{
  "n_layer": 11,
  "d_model": 768,
  "n_head": 12,
  "n_kv_head": 12,
  "head_dim": 64,
  "d_mlp": 6144,
  "vocab_size": 8262,
  "activation": "relu",
  "norm": "layernorm",
  "norm_place": "pre",
  "norm_eps": 1e-05,
  "positions": "learned",
  "qk_norm": false,
  "attn_scale": 0.125,
  "bias": "all",
  "tie_embeddings": true,
  "parallel_block": true,
  "init": "normal",
  "init_std_qkv": 0.0203,
  "init_std_o": 0.0,
  "init_std_up": 0.0203,
  "init_std_down": 0.0,
  "optimizer": "adam_variant",
  "lr": 0.000398,
  "beta1": 0.9,
  "beta2": 0.99,
  "weight_decay": 0.24,
  "lr_head": 0.00693,
  "grad_clip": 1.0,
  "warmup_steps": 320,
  "schedule": "wsd",
  "decay_fraction": 0.602,
  "decay_shape": "linear",
  "final_lr_fraction": 0.0,
  "batch_tokens": [65536, 131072],
  "seq_len": 512,
  "doc_mask": true,
  "train_tokens": 1131000000,
  "steps": 12064,
  "dataset": "wikipedia_en"
}
MLP neurons of a small language model. Each row is named by its layer, matrix (down: output weights) and neuron, and shows model dimensions 272-463. Each number is 500 + 40 x the weight over its row's rms, rounded and kept within 0 to 999. Numbers have three digits each.
A block is one neuron, or neurons of one layer that tend to fire together. After each block is what it responds to, as a language model described it from the Wikipedia text at the highest values.

L8.down385:535466473540437485526484528543534536519436544517548500487530486488472505500505498513475534524480535510493434523605536524528554559567592493498565512499512475500503445425468538497459487523547509511483505408506519529541454519476497465523490495452552588517489485487490529522510479499444530491456522468555470472484518561396525393445508480523497468513531541500500560465468425470496579447423563562532552475471513470546618500488472509452507482531522565463486463520496506509503509488531509555487493530518521512460424452506531532503420586469530526506546556475531482559493561533409494565
L8.down3125:549510549450527523397482468451438578433485520537554486504483493519545545499491454514530508490496525415545551517524568504524575479492528520471648495459552533499526466533538557466522501544529486533438481467505510546512498492436489485551520516496465476506532543522494497548463556535480529507523457499503427495482589465491493485471496435522478537535510505494504543560501497513494522530454470482482521523494511576468639482538507498466459509507459509487520471580454603492486509556498532522459462470515561528571479581522508505461496555586458485478565461534492507470431515513431547509
L8.down3193:475518539484450451498513408383551483509468518478483518461473527492445491547491429481507557450501522521508521470543524465489523508560392578543481511509490543466489522513483516487531484484469557492513521476625503569548417477434540470514544499570529515525550524519542573551510470451524473496509478596530516496502520552461485509488494434469548508435577523435435535488496497476541523528471528505496535509538491514517560442526571456469489489451570520523515554510389437487530502498576609521516498485455531438502441508482462566457465491461558519451488502535547490498474527467464499576
L8.down3595:560522493495471463473549477487484506529485497478488499514502419434476418469419537515473481475473466571479504538515438481459587510538455541543479507447478489437583497515496506522522488503476483542543517454638498517448444518514482483504506512558466549562519461477515562486539515539571562508466516576495478531539518492482489495487483477493454510506465547512500447499500451483528545544528509531472543520498444507538513484432524519481488445509519494424514513532529462504481467526504483441520460495502518403473448453511504529488488522492481494495487528486559457445458506595421454488
L8.down4350:580590496449526530479446502577471475563450582580513441466455489451505547484499516544516512465541439522494551462559515485478608632536477509491470459566427512544525514498440516527546461518560495427481448484529457512481517454438516507537456506484493555483487480489548532518543497546477538480487511515491487583491553507437488507484581450486505558504417535455488504528477526530516527493506521557528460454472499472520530476519519561492517592556498466503534516522493438519480508485490503519423463431460476461444483422440543446425531571408552466509487498513526482475532504546489517476
L8.down4399:462519448480493499497503501417480523525466511511496494499524525426485489455498521572512612508508481544501500469553602535481584551548479441489504493527542528470542527490473487464520484528509501493448435501533457504556478468485506536555529498497453580551546459489415528470555512507490488509568497559508495483446541448380435450517488481537469539521499594534521483511463504514467544490521493465481515443527506509468555459507458546475511484436464529481468476552475578474537449589520509536532540508512506430564476521584529527479481488552543526516531546581540432478510502567430453557
L8.down5222:555552473549503492470472515547461476469460550536536442515471510519444495525499524477483502502515526584422501493578510532531494443543527541521529482477454478517477477483530493521526543423467492559429523514520550494516485529477467475498480539519448473484508496491523532502517527488462564499494501506489455475475491562510485471491532509497483524468519450483471481506500469504498568496431527472509492531449476410488485504513475468549438530459541515476516460571443531486478430486577486499481470466486524617559509550443548517409433477513490502519572545465488456480500451567491514506
L8.down5794:534572471510559479409558460547519514524507488509488545521497555450479476486526454471526539545535484507491473540513525492481538476552535498515507498466432583566529521477481519527488503484474418415498508497445484404455538472496482486560488421538557566516544552537526539534466496476493503434508517507508511541527489485435509500462496483507471503518533556474536527432466448473539485489468529539476483448450486478495566487489499535499461528562464505533562519546460501463567486456529453461487521529536473486510573491526547461442486484472493476523523470478534415494464440500459511529
Description: Place name prediction. Prepositions and other tokens right before an expected place name, mostly in, of, at, outside, over, or the year ending a birth date, e.g. "founded in Toledo".

L4.down5079:499524512434483502563417420517471545458526548487501511487557500499508479507498518436445475480500472533532466518516456545548518439459513508590409528440518526483478526537439495520554442521507522545521427604473443575525550513515497488502552537551443467450535528467435626538454552504550503533454495481603571512470519557529493542495462468433461495528484533546491556461562515482397496486501440535448503534433487472576478483488527470531486481538542446523541520484455403521475446491479558442511452520482521466476477479493465501547519443510535502516557497457523532516519511512473461465
Description: Physical location words. Words that say where something sits, often building parts or places: ground (floor), stair, entrance, hotel, located, site, and locative in, on, at.

L4.down3470:503407515516517460506510440576540527483540580511485456501509492538541503519455529492474488468458504478540503459489545525524492482514488484549457456510516485495549520549532470527558495491470472474542424534487519504532452476497528507504468497536437489499476548513433528478486468507502432478459508494455526509572470517524438464559496448573530435522455515510477595413516509585483508469508513444516561469553495493447440504504539487525533487543502442531567543606480428448474500538440508536497494467483479500549590465548504515474535581408495533483465519501563552532514470517492452447
Description: Election results and careers. Tokens inside election result tables and political or sports career narratives, such as swing values (+6.3), party names (Labor), and outcome words (seat, seek, losing, vacated).

L6.down1226:499580444518529483480552502465545528520511527551490490429512512540498474510485504465492524511528490518431520482476410426555534553453524546467624590513471505490504454500601476492467456472447497497466517482530523546490564517532458514481465575548505607557514429489480432511503548518516574501495472451453523522493540499525495542502484489459493470563511533470484457444503514488534477524521489526448524520497476499558531438474469519517419457500469463515434517416502508454500545563461512520563489474578530569452434475520475499524551583577501449518517508475450539450581491548507583495
L6.down2204:587466529491435551493491485448475480522443455502580482463541523446497503491462526480482553493504475530497527547484466559389493493437525508517570466488496475559450546554499512506539485443528501429532503490512528503477505484455505479498476535494523490493530569527487485478498543561433478458532518571507585512509395568533487472466496475494497580534536494469545512525495509516512492460468478456533385469492507509482460514548494484472492580467501440432587498540538467495515542502600572491510532577540438511500397504475460500515535478527559562424571512463523518554397509520515533508
L6.down3030:497439481449503479519499542478516471493488492466480397500525509393508511496513517488499512475501466547500536522539519489525477516516531466557501429453465539488515452530502491478499443532513527545458498457464512561491455534505547527541482525451523535555439462493485514474509546473469380542485510528486557568443568578479514470408449516471475481469521500503512502467498548479521522532523452556555486458553504483544422370491448544586505542493484511557497564505473493428525489540449527542506506540489479441398601516555542476493546475432451459522488533462533502469558597550571510485
L6.down3374:504410512500480558421524487483491502449520533536555476436488515439507557485490464545507481516502503568530450526443533447494463535583483490503446545493491537508541566586550552502538495520504419530487471503472505484526391495557525514488518494540532525447451473405461464474539474560451443438507553596541504460539450471542482506541485493567501477539507435505482501502480544506413468458505466557602596534530499492517466454487425494464502491572545506490468481446490509461500559509449500512534455492543525534444571537460483517416509490517472491469521525534461480503495502566461442513
L6.down4214:530519447451463516468566567496499499505473457483503511498385551487444510462467484500586486448515538496529495512498419535465485484453499553568692444537500469531488430525533446446486515561431502541514511519483543390482479449550513522561489518482483452478523501540550484511505563498522570508544552502527496534484542542462542522476514466460472594522477469514561411465440453428514489536501556468407498546465536482524560531502485477513536484504455518471484538478487490483569536482418457532493480486532472480481547570522492472548456401459542512508476521488512508527578544474510551536
L6.down5586:493503472449555489498446474463485519527503553527448482479514503526508436557523506481480523529549448426446480456520526544501533538580439460532602513443476444454543425473522495532510534483484485482482469545474485507492464457470463462546579548484406524591477473539523527528436493544584489500467523496477459510520519613536543505509526526535501492497497504468483518518523467521470490482520497501489485518450449486518567497479538483553520494502499484464427536488515474509515506452417503384544473548513506541495466532479497435544401488510481482577525466596516482525547531509480428492
L6.down5692:507512533447495559529543558437519540553507508489549440495440487474524486438477443468482415447463520571504544491518501541432473528480552448538600462504488490491421512593582488453491489584423512532492446445452514521534498462535520518503550496562568554539516522480527503467508505517483515410495525454495490496483504500469448508517486536520449452507512455470549505490474533416569443458480489536473517484484484573501470475470482503512557542511489475487483497482428457472487517507435486471561553480470499473464486524542522481604445563452564460484549512492516497494590590508521503474
L6.down5722:580526441516557507509489544440512475522499476479470425464389546501528484545509525494519498509506458506433482435502445444468479522499506489529573467522508419502469443500558510497535516500486504507459531540502475605486527527476448503435545553451478553549474447509493510514443502498537511473517438507428494509499522594430560464462496449538465490462492493478553487463540509484526539542551469487473453502471506496501466529505539484575468555503506502501440568485471460509546404517453531464460554513519463572439491471488554530641459525502514498518490481507580537531462513463514580511
Description: Clause-boundary comma/and. Commas and "and" placed just after a complete clause or predicate, before a continuation such as but, which, since, or a second verb.

L8.down368:406450426528554466533549477423519488498502507465438464482490491525478498598499498569523545427505489502574564483493427548397523429402528539582499418505508458460449522441487471474514487536530504511461507433548504471510500486532507515514572517577507547528466460511457437532504475519536459551458495636522499538547504429429470504520542473542495443451500507516532463536559482530447421545484476471476461501495526533494453510454456504527522502493520486493494566478469503473603561475550507519469560520516426448529534457527541522494498591522424532447532491516554510463550494458477476500
L8.down928:487562473506500546512482493577551557414495517455533500600515473500463432531507527465458489475530507451544490552443494542507464500474431483508626478530528469498509556493452436445527574485480514502495516514471502415495517509469480559496500450532500470479539494507489484485565554524510498472512466445616545539518506475483428444530447536519610534548492571538457523509489484513506552446533469565483466479510533576514570577485472500497531525563484580469511536495547521503447445464560524495478506518484489505480436513505539531529487512546501506448472536479530524486478494529445472532
L8.down1846:475470463545509444457485515429450514461495441562550504483488464491511572460435605502535512584452485450559548458513491545476486462532409535540421521494523479493501525488480493583484491403559495499553463496502533507504460489431543550591508433542508512498480550433480519510473482517527514455468508541522485458512512509544517536462467431523507464506549455525453526454586546484514453525512553539507550524530552467543475482464528501486517507436451485432564565504556525515524458507480526516558571511533454483510512505473529475484492444491520491500513520488496481521544516440484527532
L8.down2476:476534510489479509500539472494454433516511520510572565547483491477501547546541436522541468507434527497470504434503473523470511554522479573486507550503512516469460535477480517514524506512502519503488544514548496552559511489500462462444448527534522528520429561499496471512506437556499455530469573470500462474445456505450498498520513501493482489525470492432449420520485481504578528501594511520483560482478469507504481487466492475510362539482438445551546499562501489538527483535497579484537497566497510485449487567456436520413446445543567485520532523519501457552483433493461497474
L8.down2615:527473511507496542553497469527468559552505554517518543538523467554495492516482516513498523490497514579374496455508466477504574548436453436496469444542467516461451501560454522480453442563553496515506587500495489468552499441566478542471544522520554464541471517491427483499447505558553426530496440456598487481415482433471496483506489491460537500575500519417535484524519490565551542594554528502523528519474575537533455499516533468467543570475515446474487529507501508531456473451515552548527502513526534487494523493491476557471549408536518511564550507471506494525518559453436528499
L8.down4948:505510480524493462441582515449523481525516446461453476476587548559492485538567521507560475483503533470560522581463520507424572517503503457558541498421526485531550534521515476500468477490494459558455496543478538529512459534539497526502466486536499556511470539550540465543482496518526489525567543553581490485520521452534450462473479493552479474512492509470514463455474513519470549565525593526415398478525499492493573453452457534476448463486478542515480505546366512499491488456453513440455562505449457450530458437516586430528468487517476495475512519545546458525498471439431538558
L8.down5277:571531503426535528524514572467525478456546566542546477480538540560442566511438558480466561504511440541558526450546440493479538535553500482550445501497500520521489588452504433518517497453506539578466472522470476561513556499453501492503459541446499453479566448546490457401476495439507427481506502496558503473464511516580496545545462530452626483444509464459518518483532489524539466510541522493482583526557472462579484505528506473527490499508546489464524500517536544536513459526521491492506517455534445459474513554508485546533504473497487465508500485508483478437536523566464458511
L8.down5573:513439479462548547554479457509562467519467452451503522527531471452488526528460462493488495480525482465404473536515501526474514488510433514580503497498509531515504443504398433496519447488512551561507522463507517500475547506561478558445503481548488495531485534474507542525515449553442568459486485507447517472456461545485511413501531481490536452484531444532458533470457493483568534482457409469459552485441484536494430518428540502452479497568472531459500503517543519516531508507460465449502486492468444568532479513591487516567530519454533485526476502458511423564478536514500519515
Description: Distances and positions in descriptions. Numbers, units, and position words in geographic or historical descriptions, just before a direction or period, as in 3.9 km east, 12th century, curves southeast.

L8.down736:525549482533518497501498512495488514504492527517480492482459502489501501474487504455511462470475489479454520484555451528473506538484535513553638536570535496516516496506485498500511508447490544497451484476491544471507497525542504519494475517467514461493505495484527441481436563494470463478435545563420572538563518500524472440504534510478456506526613526566495418498515515393509447539498492526467492516510507453562551525526546530488429455562436543507467511525501455487469460448550468549482471458533461456530444481513547581458496467529575464470530469442479427452516478505419461518
L8.down1961:469529478453452494462443565486477492490460525539461501497410463467486463547456463479509511477479508612530495524527534576562551444458505481519619441491467533517463532510529560607475429503496497494486470415577459512577501503544479391483507510484467566456467519489498494476491516530523546537501516531440405510455446556445451477474501544566486508472478488458548474511555471451501494479496498555511552472488516478533554540498514529493463442496513507504578498503447467476475501533510487459513538555510489491422468499554497532565504529526508449490502496537494537472493492524547458491
L8.down2403:486536490499425499466447543468464541546553515485548463464431539506433493547501501549511528526487501536493571520452491550469509482477394498536683512549475527489531490489456482425524464489488458429479473418524502585472518544552456435499489529485555556538485490573553508460470491510565556421472532435479505494467573463431474498487456549512509539456539452514470515513471491504480519484482440531504456541521483528501483505512481522512451461545518457490510512511433532503468519551503439550486550483538449472422419544505505482540513467472533463486490547463482508483590533431491537509
L8.down2640:556525464486502516448537515474510526480549506537474478492575458416566465444537459569480437489475472528481444488518470457554542521505558597565477531500427497530524542395514439436490447470426535523551512542460464482481502499522513511556494458489480473496531452559469475535488446518444492533483493491524480538526526549499489527453537496472530495505560523496530428528424470570459544451503463555517569473517461555468486510477480568505476477484555519535541533485515512515554555511532549457520492468460508512455469451551503554506563456558528448523532554445562545495491466435471491479
L8.down3121:468516482476552474538476592400472469611531575520485469459518528490519510529491455481552427474531496508463546481524483520478489493524488518500766473548536429508561501477511478498410464493496459490566468457428563462529556512480450460532488592571496543488508507514468490492480554527503498497445439426480429535509489557510448499470488547503480523518561496484571476526505461503559483552473483513507490526510526489491566559453492508503556536518472494483474577539510519456491491485482542547448497564492532517489550455546472443561523497435490458554493508442471528481548520460511498483
L8.down3416:514479543517408528508501466440482579559473543479582471522457534475535506467533471561584536516454562458479548488394542532578460527431459504495533496513482507542498507438518582416463487516458476533496499447479523482465543543562557482536473516506551589596557532509540535459479475494431526493465508496519485515440594488455509488490492609499475500503489452539458554488587565472537474491456516550535484491527528524532449519460540526523459511430509467522564472487465500420446567511471454510554515493469500432474510539497572408516495550492507496527534457457475508452621571477538508518
L8.down3484:478520496468510484475505517506421515502547493493443410537444483514505451568517483478537468412493484562488460496569532527519548495466486522505718423419539486522522482527537488505475508435512561494433455507466511464511563478473492531474569537466490594505499474528511536489490567506539527501499501452455501527534453574531476547488488537520496510479518560550499494523463451484539469464495480516498430517479479503525642523457520527476525474556500509476482554556495547456493464423503476461466495430518506539455454465532467545533462487490498423515481536509484521469514476459475470457
L8.down3520:525534518511456474486549507495510488542481503497459464441536557479471485514495492582510473505474587522482652482467503533496469528507445586556579479521449504533502512467463552445432514471499489524513482448492523530553527463543488465530470506500524595500486509528534447488552507594495469461448468500484511562494524524420448486498500533535510523489497547492431507468462511513563403462449570527498531508472496572522537478491447488488489488499423451557559558453392427474488489492447488528472519419526485551572452497456478514521507529495522496510521492439479489462622529488497508433
Description: Clause-ending comma. Commas that close a complete main clause in Wikipedia prose, before added material like "and…", "which…", "but…" or an appositive.

L8.down55:546425467523552535513470457557469510535483489496478570492541497538514466494528485469543643457483428527511481521532482495543454517552518482478479466412519460531471449550544527455454516404574461533463481514479502483487497485500463569497446546557478495489489524531415522515584545465507409522489566510467449473477536513530522513479516430493475545465455488571485566462445523624579512514531578538555526476486479493501515490489552447570475441495404472514539504558452543447472574481581516432475434471475481506461478418531433518506531563525531471422548538554518519507459524553453499468
L8.down836:521524554528473473456503521481463487450448526529543564528564488535546486519493576495468517532463480507476542547496485515575527465463446501512507491468536545505493562494537572493518416554546439456525536486533449559517493537469456576613462513579525488516530523520543477524533517434571517492497520537409453488509424552514572487568561498453546437384484499568540517538464453510495499545540505423539495516442539493463503550557471488492472478512460483460516434559480522508505474471486520487451528487527456532486496486534481554509498463508501498548563530551539500506483450503455525485
L8.down1266:533576506560529486496504516485481508502489539499530509551564414487471493493528529494504536573531489413532542449544520548455515508424484536507488564559490455588549504499486523574454476607503481508485505446470502459530437539474506532597583463468569555494470554500492503527552511437463448592509516494534431496533469489552506470541555475493554420372397578532482531512498532594469499572489507524520477474492513503487469518468496533483464485528514540419452528510513497491475533551448520549476517437499484497498478501478524592461508455419500501504502514542496477513523445548412540495
L8.down2187:454495524454421505537504605448534459510461457601465468441450462478510518513484525507462582516597466534479531477512490510558516492472484586574539508501555445545551489505490406528493501495479506532465602487493470463532500553421510535499515553442459452482517511527515499497585403467510487517549502505446451526495523513541511506439474541533445526546512526477496416487495456502483476509519481526543469513513494531540573559502479454507517487506439505579457496503519577550462463519553562567556530363400508539469412466516526575441554493539462496501537536467471510536508545517491542401
L8.down3836:469559486546559507537469457449454511548451547535455564451484577513481525447491514522570459476522476571452500499534462450489546497536524480507520496501510460518562567524466518561476483467485487487455529467403475477466510451506567577477491531593504556506519546490437521472486548453534548544557543437507525530541466498441475494537499562462549465568495552511499501553447514541526499518475461514513478472619489478462508563460524497490409428426473443502485475534477535509514482532496578493551443546494501576486511432524469502511494442504486447565487501514517431577485536534492478511
L8.down3974:471505480521455458447487478538509499506514569558493449514529538490570465517499578501482534579568522462491576500536471491503564511480517464540444537590460516566494520423508575428541427521520515455497552482549440525496465536519562530428581491502484571522502505458522542482435488482606520593533548451522466438514498473509409539551575456514525438508431474505525516443485467508485550489503544440438477473504520488485472488449505524500489538534456482473473508505567556542501564513500539432566503555566467453549460530488470523537488523520534567545452531538572462537548456558463485465
L8.down5310:495565545537502487539468439527522510504461542454504467552390501463553454450479541508485479515535488492580492532518484453494505499503470526573415505491431437565484503508428482529524535516498510454502474422405488468484496498451502551470532509514477552505550505472553513487480513455522536596465530525480448468527490484526457523528597484568469476502486473532493506504488519564478497542531509541450497437459507461450441538535516465597514596479542470514437503562541446526531487445548475518503440455475477523514437407550510496481566496419490510575490468506501448518515493503520452459
L8.down6044:512419539583527510486490495488410555524482459596514413522477477503532552519503506417442422476503474451523426545441579469517471541494536561478494502523476432619529408374496459533563431528508472470425538502460468476551531493472532522486488476523560548566483569467421569550501527494492551548542461591467482450531465482490494513406485506520514535467454469499469513480590525470452545519434427551517457486458453465485511492483512450457469597510488497567491407528543575518524446493532576516468508496519482480531464501538527546573488495500498539504519502509466515470492536534552430524
Description: Election year digits. Final digit of a year in politics text, mostly before election or assembly words (2024 general election, 107th General Assembly), and weakly on "the" or "For" before government bodies.

L6.down949:498481552489496513490482515554511539434504481573464482502520500485559597505536522566487516481515566519521431545448512467548537494535528562465491447492490515584530560508595436504453482497497536447491488505509507500533506417489484553528519507483567489481497571465486458518479558461505417499471481503472470547505469533516455455516530487481517529535465524496466461509574469503454526483488588482428464458517576477533473532530558471551564530489610480510483471520521518491487515510506540527506453492479497484549518523592526465498569476503466597526500511457480523541485390462487443447
L6.down1500:464469481499525521507549493477452551548501536550544440520455468556479491490536435517539532566478482509528490460515427493542530507474517548477504564524553484510562500555458439519442521475536460457532508500493467473501536464465497494479523468516520519485447565539481543581508463534480558454497514488510546456466525449519488510536493470460520548521531483521547520479497517390550558482483482471503489501489525514518560507434498497421515509496481541428547509491492507500465512492576527540513495452522443536452356595556483434489492403483484476461492416489655519484468489502562513530
L6.down1565:564460476502485497501531494574555560466492420422516533525510425496541447472488562534436550513472472509488511514523471565455498539506520431519452454522509477511525478557538553489524499560506506554536495446505511431445493499497431517497411501464492510511456500480515491455441503505537433470492442451456508464545483509467491476526428547489518466456505539549500459497442513518580523569491478597472492463510501499550486569487503530506563504490461430461519473490500553510477567553540499521502538498487530535532478537584459575503565548470537498535471514498483507491500526496430501521
L6.down1758:476529459425540488447512510598548576553514463513457563618411473522496468442496507528497566554517539570450433521434486456510510573512546550539468530467534515490500480513502511537617471507494497487467471525551525561506522448471465424550472492501491489450533559550576581526459455511510495474493431492497497523499481505512495506507443497530545514414452512564465488547527465481509488442498528596482471428460575526508545490509545511494505553511499471517546579484503576502443523536529489503470517466526451490534451517475506546475547520514492476490402492468512433471512464500510532502
L6.down2203:578526483493418513490515468464537557586508471467489565495497442485482565473552493531507599494533556512442503511503461462509563514452553518505487479514572475581478512429540587555528422542496471508416518461442548568497483488501400493521545483525542584536458550478467474506412519458485539461486464515475478481495421442483436508453477496537463410524459594480498505499460491461491596534518572563476443481497497504561501502515485481493525550534530450446597554480529442426561417497570463536493525512468478524501474486544567464429558482493508524512541464464511457511533518558463474521
L6.down3102:544482481463436447534516486461507392533485490501515519578496437500582502536524487449464540454428533530463485594576483518526550489509572428505490472547444431547486418444634547480540481464517517569538561517506493538504486534513479507509509441474447481507492446478546460499571460532529521467511504476448482568520507544492492498509533547532484478461525508492451550565468458574436581506484531467470486419518526496423517496500420477470503569474545458543465486451536504453560507469489412459397522438556514463508415496556479466548587480556502485528502421521534540567556486535512505505
L6.down4027:510480488487491546461533476464532566549454555467489525490454495514557584537509541510514562409498498525451502516544531479537502437523564485598502524514448507430497480510449460460594452566567490478508502528487503531552500500450464537517479476455484451449559548499527549520492448503519497532522509466468582422567474535498518566491513456503540463567521514535549543512520522557500528464458501498486479452481527530484458497449447505541493522537473454511511527515540539610481490525531491498465514514484460459464492454489515526499462486500465535529429515429446528537478488509452470489
L6.down5604:559532439450514421521536534440441533471469583542461561490489464528470493552508451488500541461516485482513498503473464499576523547509484538518537538507470423570525545498469504511536460471480513501509511525519473464583475495463472510467516426578468464487503608450592508596498545543418448504539528439544495455548544506559458467446495564496525466458479504491466459548525457513500446531516515511451409434491517548544500509481477533435472513524530503455430503541436506497504494442449520593466492535422589569605458483570561579437473484492519494457527503489480501533513463515543499463
Description: Upcoming place name. Words just before a named location or building, mostly in, at, the, of, situated, built, or railway before a station name.

L6.down546:463509515494539489491537471468500440516461546473532423515517487488523490452546543476495527515500479465553551492478566556490464517512500486519463491469491499446539464513497505526446551517599500480496433508426484536472561463493468506488557473526543485516506525491521502545565496487569527576469531529492530508488517532517541474508457502494483484508527490538481510510512483513494493436545480477441497541504438522469548580472428489529515541436484569425514507534518501549532461497524466499558605512499481488556484511536495459479530485512443440459525564488507497515480485484523555512
L6.down888:522563528464552495527446475493448517557549545523495568477489503496557443540463500492509468480515508495431477526523465544529573588587505539507519497403491482515496483574512515521463516428535437532454508527499505467515519500441509473473473512425569547525446487480515479551513424514506481502494485481379454478485457493477542525516512496453440504515508539496498413459456517453433613536495481557417504456423488500596520478460494571573522546561493522481533416443491495516516475531521476479460444467512498513525459477509452567570506511551482550468426506515531455477514528488466486508
L6.down897:544498512551469467531515533511534571461531436522472456494475533515472479541518546509470435471475568534490507481508477486460464457567515518517516543512551503476449446507476438504517550457517518502488565488531511531546503503475511487450441489523501512571465526518427547491438524501523507500573481566509545509495586444502555514537503460448462504436554449500469494512443480529529523527453479449520467465479549456486518591429434436512486447497496469452466491467440572516497532546490549567444581531537475480489561546502510455463445502580542493525515493528504513496436571505536491464
L6.down1252:513540527479516495497509527548499531519435544579543460488423489523489533491523490492541483492488579512468525495442517462488476496499524477464478442545564491500435464454537507465486544554445538468537486513526469464444495429470595497505556457554428545520554461535468521536479545509470484492547483499475494562515465446516550479522518537449503561449544457498492483534439506496537497549451417451541446494506502469498416523423533416549518544498434516509419463472503515465503499590444512551479557610504520489597497536505494461463511541577485412530453482488484427535435455524442533499
L6.down2479:527504471558504503536515539494440546475431532519464486500493533492560537514488474490515456465451476473386478531546479500484478501480405452519472461485549398564435469431565519503497549577476515471520503574532500525468507456494504537515473491526476531559456426498479553555470485512431511495468547464498423507541488479495538411492570553432511430479599464425537526546505527425508455500461479366555553510434474423484487512403479459531473530479486547530465499504550461512586516478396537539467472480521451466621498498565512517482461496522530429467498540497463384543441498507458468496
L6.down3798:452552495509487497539547522454503456503475480508448462563468508471428492467550495521554572545466521496455539473432531501561454535500555516525522580532508540417473497443572485499452509535548523510433513520443489604393532469507504530449481486487491575505485546475514511463522491583507505581485518512548434481557504523541518477558502510518585512507519446514494453498506470519491509514565450483474443466498514519559480519463469452482548469488477507484440528541543448508480558474501520529523481525503540433488489518547585451477476519493445504439447507474403501528523587459489567499
L6.down3891:504543533551479539550532490535469507540449566526478553533529480416483498476561563478484548551511496528456500488461505480526540521468617510516435419511514501412520477496507461470511511535542472542552479503529481514533541498536584547393515516514473548467534503500477503505478512444524457494535521560464495404482484486456454446449440466579445494476518515414537495514566473488511571558434469543527477491546503519450470524534508449560520527448435483534439542542495489498499556541476535548507513527488418469509452475542473458528476501547527519484462463445475457492580451547460495510
L6.down4628:467427574461473567504507499519466472515494493523460523523534543459454525492497505459512539518502550393535543509519510456461568542539466500538557454466495473585459521478559503519533444493453530450535478477490490604537496448450479520492449486504508562535528487508493530477517537461507542487469496443501434453511449579468590485543504520456473465468551451501534555497431543523549517468516466521487513496514510443485483509455463504517467566486541537461578539539484485499558494515464483488437537498521483503483486480475437515508431445463553507491490532490461503588510558530439517447
Description: Units after numbers. Unit words and connectors right after a number, especially distances like km, mi, m, also years, dashes and percents.

L4.down1891:510516522461457514515545492440499494534490545549517506516504502545510433520500479543555522486467511545492447488416450503500515546472514522508546517535449477508521458510507500421519517466500466411511483431537573474530520517511447515572529496563513549500529526467522442446520527544444526461599532534488502571487566454428534546473490530499460513459493510485451539421505511499499446476546506533469538517573460542530485549473529539502482462474443424524503527431484554456431559516429466551563504478486483522438446518493564463520519550491491538546476449521523460521592552556517579466
Description: Clause-joining commas. Commas that end a complete main clause in narrative or biographical prose, just before and, but, which, or where.

L6.down1702:517513536493557499463451505457465493505468507441533437459495458541504490518489541533526503451466606555530560608515449562446464516534480543603477473470513507502404509450504393571532536521557503447550534509515528511523453530467417497507477486503522513508397486448486511491560518509532579474486479513467536534533473479489530484388474456511510542552506469485454462478460461495511478532548544510553498467541514517532517525535477418542498506508613489520438474461455450511493446432497509507487466448501540525465460552488549419486529463474483455518559453415489539504561505487514529479
L6.down2788:514447574505546564476510418571566517516499514456518452415604503510475484520515500516446514481469470536566557478488467521516448544556520499555424492517515494510530539453554506487546540488512471493434469493461506505572526546463493435508562477486470443497501539458464608520562445417574446543476504488535540464503461494469458501527468478490480501500428591475517503443448421539506560484534526588526561518508474545501490477538489516531575507520493500463519521536484468468463491537466479469410463528526413459548455462529504533494530566489533536498508493516524488481492457510566464530
L6.down2821:467538478501591538517478474497426578462495469541522481522478490475395439468403525498527481507468445503484539474509550501485588501490445538457484490523544435516563583467538536542453478556539495493455516509515516502542477541465496435456450424488548519532504526490452493530578505508475458474502515549491481515453459502470471485534435537490552533423482531476486497493471516461491572523449462516504543501560515500451506524532560558518500463434495524537616524531461537494463519525516585556555495494513509539443538525537487533565422435494541423476471451464541534506516466515462486466
L6.down2944:522447529554491563504464493508482473469510564474463520498525535491531488502502529518497505447543525488545489477538469493523460547583517493524416550522478523544511450472536480561509512521522489452504433525556504514575502502516565501568576534521464480526484521490412549491528482464502522538450498486480494494596412514440497553514521447550425492467352529498489566475526493520550507547546541515548575476437479490430437487522530486515521544588532516472530477596484533485456474496510478474463417456527427488527489448540530474473564614402485523583529547533495504493480454565479533410
L6.down3752:568533531592468541525450432573508507570490554474489465492527535460502531500550495509494461474450392521537558424496528519457484487514518458528486413514511523475496509478514427447478471535420580478528528495499469532579474544500449505468462456503455510475487481501422406551475483592557449414497508490481546549496493470486454511498518495466477541513514457483504460528481467512544495448543573469514499551525491399422487427451475506524492516518497475518521518513444448485486509468471549485545516445518516551460538503493459448424587458476465476543546591519537484545486561519470505402
L6.down4206:445462489515558631512547496525473510496459475522506514513526503441494477478463524484450512437466531522543482528488511484445504442494503526440475465488534507531533506494471517520490509586502499559512461519477486486575448500515458497530542467507504494517443510487516521566495488523557488580499484492480437464463491576497442461508422486448526504524472542513553472537436529526473555466527533503498530496469556448537540470517535522468586469449544422501510546485462516521468377457552464553464491633495485511494503488550516476536581512471483560480455482503500613517494490606562507533
L6.down4464:417498512508473509437470438516467572487493542506429445560570463465549477477513522515550538460528494530506590597503484528458470497516477452405451489547528520550458468495454580568548456563439509467468416540512533480517538570508448499559554526525472510516541524551541515481567547453555447510504492516503525560548436513526478560631458480520498463398506554511485503487541465531483544494550527495485491488488539478489529486510485482528478459530503586438479460561475507515570517534537494452465514487517471455530507468443498510456528550442458478526535560570519489518517478569476464435
L6.down5463:511494485497525529524456478498490561571532490514543421466465514425511473451538436516536458538477539529499490503518490540524480519543466500513518482532479441422452520474506476561467488498516442547523452478386488460504455479530519520482498524496500570609496564532523488480514518504511484499489565434549510516477561515571482432538506471444505517465453534461463471474537557517506515476561462487513485501445500525532521528448489420564483558512490439504513447512474423491514539534538477484484494478521513552502509472461513536535476567520536461513545560469524496490492472498453459463
Description: Electoral district names. Final pieces of constituency, district and place names in election and politics articles, e.g. Living-ston, West Per-th, Georgia's 8-th; also place-name endings in sports and infobox text.

L4.down1820:521477478463500529480522501511446535454555438498474564487384516440445510445537472473560455491466530456527471462508494459448556577441517526504540539506530430515470445449563499541573469484510485379510507470586563560469521477537532583488521540523499501553501555447549501585520475569538448489579499545498464485494536483464564557457473424553477434496479515511464537505507485478458533527497505514527444509593445482475491480484442506502537521512515544456506527540515574491504572513511453507473475489489496497501476510512463540476484489469489530506438500493480516533464515481481514466
Description: Quantity and direction phrases. Tokens in measurement phrases: compass words after distances (mile east, north), opening brackets before conversions or date ranges, and leading digits.